{
  "n_layer": 22,
  "d_model": 256,
  "n_kv_head": 8,
  "head_dim": 32,
  "d_mlp": 768,
  "norm_place": "pre",
  "qk_norm": false,
  "attn_scale": 0.177,
  "parallel_block": false,
  "init": "normal",
  "init_std_down": 0.00346,
  "lr_mult_down": 3.0,
  "beta1": 0.95,
  "lr_head": 0.00705,
  "final_lr_fraction": 0.1
}
MLP neurons of a small language model. Each row is named by its layer, matrix (down: output weights) and neuron, and shows model dimensions 32-159. Each number is 50 + 12 x the weight over its row's rms, rounded and kept within 0 to 99.
After each neuron's rows, "fires before" lists the tokens most often just after its 100 highest values on Wikipedia text that the model never trained on. A number after a token or word is its count.

L6.down105:51 49 40 53 59 36 56 27 73 33 28 46 51 39 35 51 53 43 41 42 55 22 62 27 33 54 42 43 51 64 46 50 60 67 55 51 47 59 50 63 33 33 47 37 42 60 63 44 66 46 45 50 65 57 40 51 13 42 34 46 43 53 52 48 55 64 59 41 32 53 57 39 64 47 33 32 47 45 51 57 58 34 55 67 40 31 46 65 48 59 57 50 39 39 47 56 49 48 38 43 37 53 58 54 62 48 46 68 53 42 61 62 48 50 46 41 55 69 47 57 49 65 85 49 56 60 28 52
fires before: "\n" 50, "|" 16, "-" 5, " " 4

L11.down390:45 43 41 38 63 58 59 45 55 46 46 51 59 52 50 72 48 41 49 69 27 42 31 57 60 49 32 59 58 56 50 49 42 43 39 61 66 55 51 52 56 56 62 51 53 27 72 52 30 30 43 55 32 61 63 35 61 76 44 43 58 77 33 32 41 54 34 48 57 72 66 40 43 61 62 65 44 46 32 62 42 49 44 45 72 47 50 72 46 46 40 39 51 60 46 58 66 36 40 50 72 38 62 17 58 24 35 53 27 69 41 70 53 76 48 34 49 46 62 33 53 39 35 54 41 59 60 61
fires before: "\n" 97

L15.down640:48 50 42 48 40 51 56 57 46 63 55 38 40 42 44 52 41 65 46 55 63 52 51 38 52 38 57 57 59 99 37 49 59 60 45 51 60 48 25 41 41 33 61 57 48 36 51 65 26 57 54 58 59 39 55 58 37 71 63 52 45 49 35 58 61 55 49 43 41 33 45 58 46 42 33 54 52 58 45 53 53 48 41 50 35 48 45 35 69 64 50 52 60 62 43 39 48 52 65 44 44 52 68 40 67 35 64 46 39 58 45 49 53 46 68 51 27 54 42 49 41 36 34 65 59 57 58 43
fires before: " " 53, "\n" 17

L15.down730:37 56 63 62 41 47 46 49 36 44 52 55 55 30 48 69 53 41 46 53 70 64 44 42 59 53 55 65 42 55 62 41 50 53 43 49 39 49 50 57 45 50 46 52 70 39 49 36 40 66 39 35 57 62 52 78 60 56 41 56 54 81 46 47 54 40 39 36 56 70 54 52 56 67 31 49 71 49 48 19 47 38 44 39 58 48 36 39 38 65 28 48 25 84 47 33 60 42 44 30 50 30 43 67 58 63 54 49 37 42 40 59 42 39 42 42 51 34 28 70 47 49 45 26 48 42 48 51
fires before: "0" 41, "9" 8, "1" 8, " to" 7

L16.down462:27 39 33 45 50 60 65 61 35 47 43 56 47 61 42 36 55 59 39 62 35 33 49 44 54 30 56 55 63 31 26 37 73 40 63 53 51 38 25 52 48 33 48 41 53 48 40 50 52 65 57 62 66 58 37 56 40 61 38 25 48 53 56 36 61 59 53 39 21 41 59 48 58 65 40 57 53 59 37 45 52 63 54 45 67 21 44 40 37 59 72 43 46 51 47 52 58 62 67 28 62 48 34 44 35 24 84 54 45 33 45 66 58 51 38 38 58 52 52 47 80 41 32 46 48 47 59 37
fires before: "0" 29, "2" 21, "1" 13, "3" 12, "4" 7, "5" 7

L12.down636:50 69 08 46 48 55 56 69 60 17 26 64 46 82 54 43 61 41 36 52 43 64 51 40 53 22 33 67 50 31 60 46 43 40 51 61 40 42 51 57 48 69 40 34 43 46 45 60 40 59 77 66 39 22 45 39 51 59 47 47 57 50 34 54 28 49 75 61 58 70 63 40 41 52 65 74 29 68 39 50 43 41 65 40 56 45 55 44 39 66 67 49 40 47 25 47 46 54 79 43 55 55 50 44 56 42 38 37 52 58 57 59 47 46 48 49 56 61 39 48 45 50 64 46 53 48 68 80
fires before: "\n" 98

L7.down551:21 56 54 47 38 45 37 56 75 65 46 25 52 52 47 58 29 44 55 50 47 42 26 31 35 48 53 35 45 63 45 50 51 55 70 48 42 50 47 46 59 40 59 36 52 41 28 58 55 38 19 51 69 62 49 43 71 45 60 42 56 59 48 57 53 55 65 49 32 56 46 45 69 67 46 25 31 37 65 59 66 47 42 60 57 64 50 50 45 54 37 35 51 52 66 52 80 38 27 41 62 68 78 22 56 55 42 59 42 34 58 30 57 33 36 45 39 33 52 55 34 61 49 53 59 77 57 42
fires before: "\n" 31, "-" 31, "==" 7, " " 5

L10.down231:54 67 16 48 58 52 58 68 61 31 35 63 40 65 64 47 52 50 36 58 39 54 31 45 46 41 55 61 44 35 66 48 44 53 40 46 62 40 62 47 54 48 37 43 46 37 52 49 27 75 70 54 50 47 43 34 43 60 46 49 63 36 53 51 20 36 67 75 62 69 67 30 51 32 65 42 50 58 55 51 38 54 51 38 52 45 60 69 37 36 59 39 58 47 50 55 41 47 61 56 63 62 47 31 62 34 55 34 58 72 43 52 34 43 52 41 50 54 46 30 55 56 57 42 44 54 68 76
fires before: "\n" 98

L11.down629:61 57 16 49 56 31 55 53 49 30 31 42 33 41 29 34 40 59 50 57 47 37 46 47 47 49 33 49 52 65 72 28 54 47 38 77 49 46 67 49 64 59 27 24 42 52 54 56 33 54 61 62 51 38 65 25 33 70 53 63 52 84 50 59 13 62 52 56 47 67 58 61 40 58 54 68 27 82 52 45 46 31 38 62 62 54 65 63 53 20 69 50 47 60 34 49 55 45 70 56 54 53 48 49 46 64 36 53 81 65 55 63 28 46 66 55 34 76 49 45 60 36 54 41 43 44 55 61
fires before: "\n" 97

L10.down569:59 57 12 53 72 51 67 61 58 27 30 60 55 55 39 53 56 52 55 61 42 57 46 37 53 35 42 45 51 42 52 39 31 40 29 47 50 49 63 33 54 63 19 54 43 49 57 53 30 65 56 57 55 31 56 15 43 78 45 48 41 74 50 50 22 50 63 58 39 67 61 28 27 50 37 49 38 53 36 41 37 46 29 65 53 69 56 58 45 50 62 38 39 53 41 51 63 25 66 43 71 33 57 43 50 43 33 42 43 63 71 48 40 61 36 58 48 55 41 39 43 51 33 32 57 54 62 55
fires before: "\n" 97

L14.down328:54 69 49 52 49 44 62 53 48 42 30 53 53 49 51 60 47 58 65 54 44 42 48 62 72 42 55 56 41 64 62 44 52 27 40 27 51 37 42 65 55 37 28 52 70 48 54 14 69 41 38 61 57 78 62 58 67 26 67 50 36 53 53 54 58 61 34 66 39 34 51 48 35 57 51 49 51 58 34 31 38 50 49 58 41 49 68 44 42 62 63 40 37 47 46 61 42 47 44 57 57 34 62 55 78 64 56 70 40 51 65 54 61 43 43 33 47 29 50 64 33 61 69 58 46 71 54 50
fires before: "0" 65, "5" 9, "3" 6, "2" 6, "9" 5

L7.down137:21 40 52 51 60 62 49 56 62 54 42 59 51 48 46 29 37 47 46 63 82 30 40 54 35 61 43 53 64 55 44 53 36 38 44 68 48 57 65 31 41 46 38 60 43 64 52 59 40 81 74 46 69 63 58 49 43 44 36 40 45 44 61 50 42 49 71 50 44 56 74 60 47 69 40 74 50 61 55 38 79 51 45 58 57 65 52 42 55 60 56 56 49 26 48 44 41 70 53 49 75 58 32 65 47 65 60 68 63 51 34 64 42 48 42 37 47 58 47 28 25 47 70 31 21 44 34 45
fires before: " " 55, "0" 14, " Apps" 6

L10.down613:63 50 58 36 54 60 70 60 63 32 56 45 55 35 30 54 52 36 53 37 28 61 58 41 58 54 54 28 53 67 51 44 72 55 58 50 48 57 52 37 44 33 55 39 62 52 74 41 48 22 55 69 58 64 40 58 54 55 48 37 44 64 58 38 56 46 45 48 51 37 40 44 61 53 41 28 50 48 48 66 31 44 42 67 30 58 48 35 40 50 41 46 48 72 47 61 62 65 41 59 33 60 66 27 51 48 40 52 53 33 19 59 47 48 34 40 50 50 68 75 62 58 52 44 41 59 46 61
fires before: "\n" 44, "|" 8, " |" 6

L13.down218:51 49 21 47 52 56 41 53 60 22 35 44 48 51 50 58 69 27 38 53 47 37 34 30 49 33 43 44 43 72 68 66 52 36 66 51 51 53 37 49 69 46 41 37 59 38 50 54 65 39 76 63 25 45 45 36 23 62 66 53 60 61 40 61 44 52 54 77 54 34 76 52 25 67 59 60 43 67 51 50 53 48 33 40 71 50 49 46 56 46 51 54 48 41 41 59 43 66 37 41 29 50 48 39 37 47 35 33 66 62 61 34 36 45 36 46 54 52 42 47 59 65 51 43 52 63 68 59
fires before: "\n" 100

L12.down119:53 49 51 52 67 47 37 35 30 53 57 57 46 50 40 36 53 52 54 50 75 05 68 47 40 48 52 49 54 54 75 38 28 29 51 61 46 39 57 49 39 56 32 44 51 50 59 51 50 66 55 55 58 29 57 52 34 42 46 70 50 48 70 61 26 62 44 54 48 18 47 39 65 50 47 64 65 54 31 54 46 77 43 41 52 57 58 49 46 68 55 75 31 65 39 29 44 36 58 30 50 47 45 67 56 57 58 39 48 58 38 56 48 30 55 43 57 61 72 43 31 34 48 52 44 44 45 26
fires before: "0" 50, "1" 24, "2" 22, "9" 4

L12.down408:58 53 00 51 40 59 59 54 41 52 29 61 45 58 43 50 52 45 40 51 53 47 60 43 39 42 47 76 37 51 57 36 48 39 33 34 62 46 25 47 70 60 57 30 64 30 57 53 42 68 63 57 36 41 67 36 26 73 45 61 51 68 61 38 09 40 38 46 46 59 68 56 45 54 71 62 50 45 47 43 51 50 57 43 46 61 52 51 60 51 70 46 43 38 37 53 43 60 59 52 68 55 46 52 48 54 35 46 56 72 59 48 42 55 53 48 62 61 39 33 32 46 46 45 54 78 63 68
fires before: "\n" 98

L14.down190:46 43 63 55 53 49 61 42 44 47 29 72 42 48 32 52 42 35 17 43 18 40 45 69 55 59 39 39 61 51 45 47 58 40 52 47 50 69 41 69 63 42 48 39 71 82 56 44 45 65 16 60 72 82 30 43 61 60 41 38 27 64 55 42 63 52 49 38 50 40 54 32 43 66 47 33 58 48 27 57 44 47 54 47 52 47 50 61 17 72 52 49 38 59 36 55 48 44 49 38 56 40 71 63 38 45 73 50 46 43 53 61 55 37 48 41 65 48 46 67 53 39 51 56 50 51 50 51
fires before: "0" 27, "2" 22, "3" 19, "1" 16, "5" 8, "4" 6

L4.down142:39 49 54 49 57 37 31 54 58 65 55 48 61 88 56 52 53 61 61 33 56 45 54 55 44 43 30 41 23 59 48 61 37 54 36 57 30 36 23 49 51 37 60 52 76 73 45 27 49 59 32 64 60 28 32 47 55 66 44 71 60 36 38 58 50 49 50 33 33 43 63 69 60 50 51 56 36 68 45 52 42 44 53 50 60 56 54 50 79 65 45 36 49 47 50 46 53 57 54 44 55 72 65 32 54 62 60 32 41 52 54 37 61 34 64 68 38 44 40 22 49 44 69 41 63 45 55 43
fires before: " a" 25, "\n" 21, " " 9, " an" 7, " \"" 6

L6.down655:49 39 30 48 55 63 47 48 50 33 68 44 60 60 67 52 42 48 54 65 91 54 57 45 40 51 35 67 58 57 55 36 76 64 64 43 51 47 68 63 49 58 47 49 63 44 53 50 46 55 69 56 66 39 53 66 60 34 57 43 36 55 45 45 59 39 46 62 42 50 32 75 48 52 66 49 36 52 36 44 37 57 52 57 67 47 73 20 54 69 65 47 35 07 42 45 31 46 35 45 76 43 53 61 50 71 34 48 71 39 40 54 53 48 54 57 59 58 50 45 40 42 63 63 36 31 51 53
fires before: "0" 27, " the" 20, " copies" 4

L6.down253:41 51 41 36 56 49 34 52 55 31 47 49 54 60 45 43 46 39 46 47 40 66 30 49 71 26 60 42 49 71 25 55 69 39 39 43 25 74 54 50 53 63 41 44 58 54 59 61 49 53 35 48 59 66 53 75 58 62 64 39 35 38 47 42 53 65 64 60 38 38 56 64 45 29 56 41 43 49 54 52 44 71 51 52 61 50 57 62 29 46 37 65 40 62 42 51 51 79 55 36 59 53 58 51 41 50 53 45 40 55 49 44 56 30 47 35 32 39 50 79 73 31 52 43 39 54 58 38
fires before: "–" 39, " |" 25, "2" 6, "9" 5, "4" 5, ":" 5

L12.down748:34 64 14 61 46 67 56 61 58 51 54 49 54 64 25 56 56 38 37 44 74 55 49 59 44 54 42 60 55 53 58 51 31 47 33 48 28 56 60 53 68 39 52 57 45 53 62 83 28 58 46 64 41 39 33 41 51 64 38 53 33 52 49 13 47 46 41 40 55 31 72 53 45 50 79 62 38 36 42 63 35 28 49 55 46 41 46 67 37 60 33 33 44 27 34 36 79 45 45 37 78 37 61 41 56 38 51 53 54 55 48 62 47 63 76 59 73 67 57 30 37 29 43 54 59 70 45 59
fires before: "\n" 97

L15.down65:36 61 62 54 66 67 52 32 42 26 24 55 53 73 58 60 61 44 32 30 56 47 72 55 41 68 74 49 46 64 40 56 47 47 72 70 52 50 52 33 44 57 22 48 50 49 66 57 50 79 35 62 59 68 45 49 43 46 44 50 43 53 75 54 34 50 50 48 52 48 71 42 47 48 45 29 53 41 25 41 33 50 43 39 49 43 66 70 36 55 39 53 45 62 17 61 36 40 49 60 58 54 30 61 41 31 64 53 54 58 46 53 38 66 56 52 56 26 61 39 46 34 59 46 24 34 54 50
fires before: "0" 30, "2" 12, "1" 12, "3" 7, "4" 6, "6" 6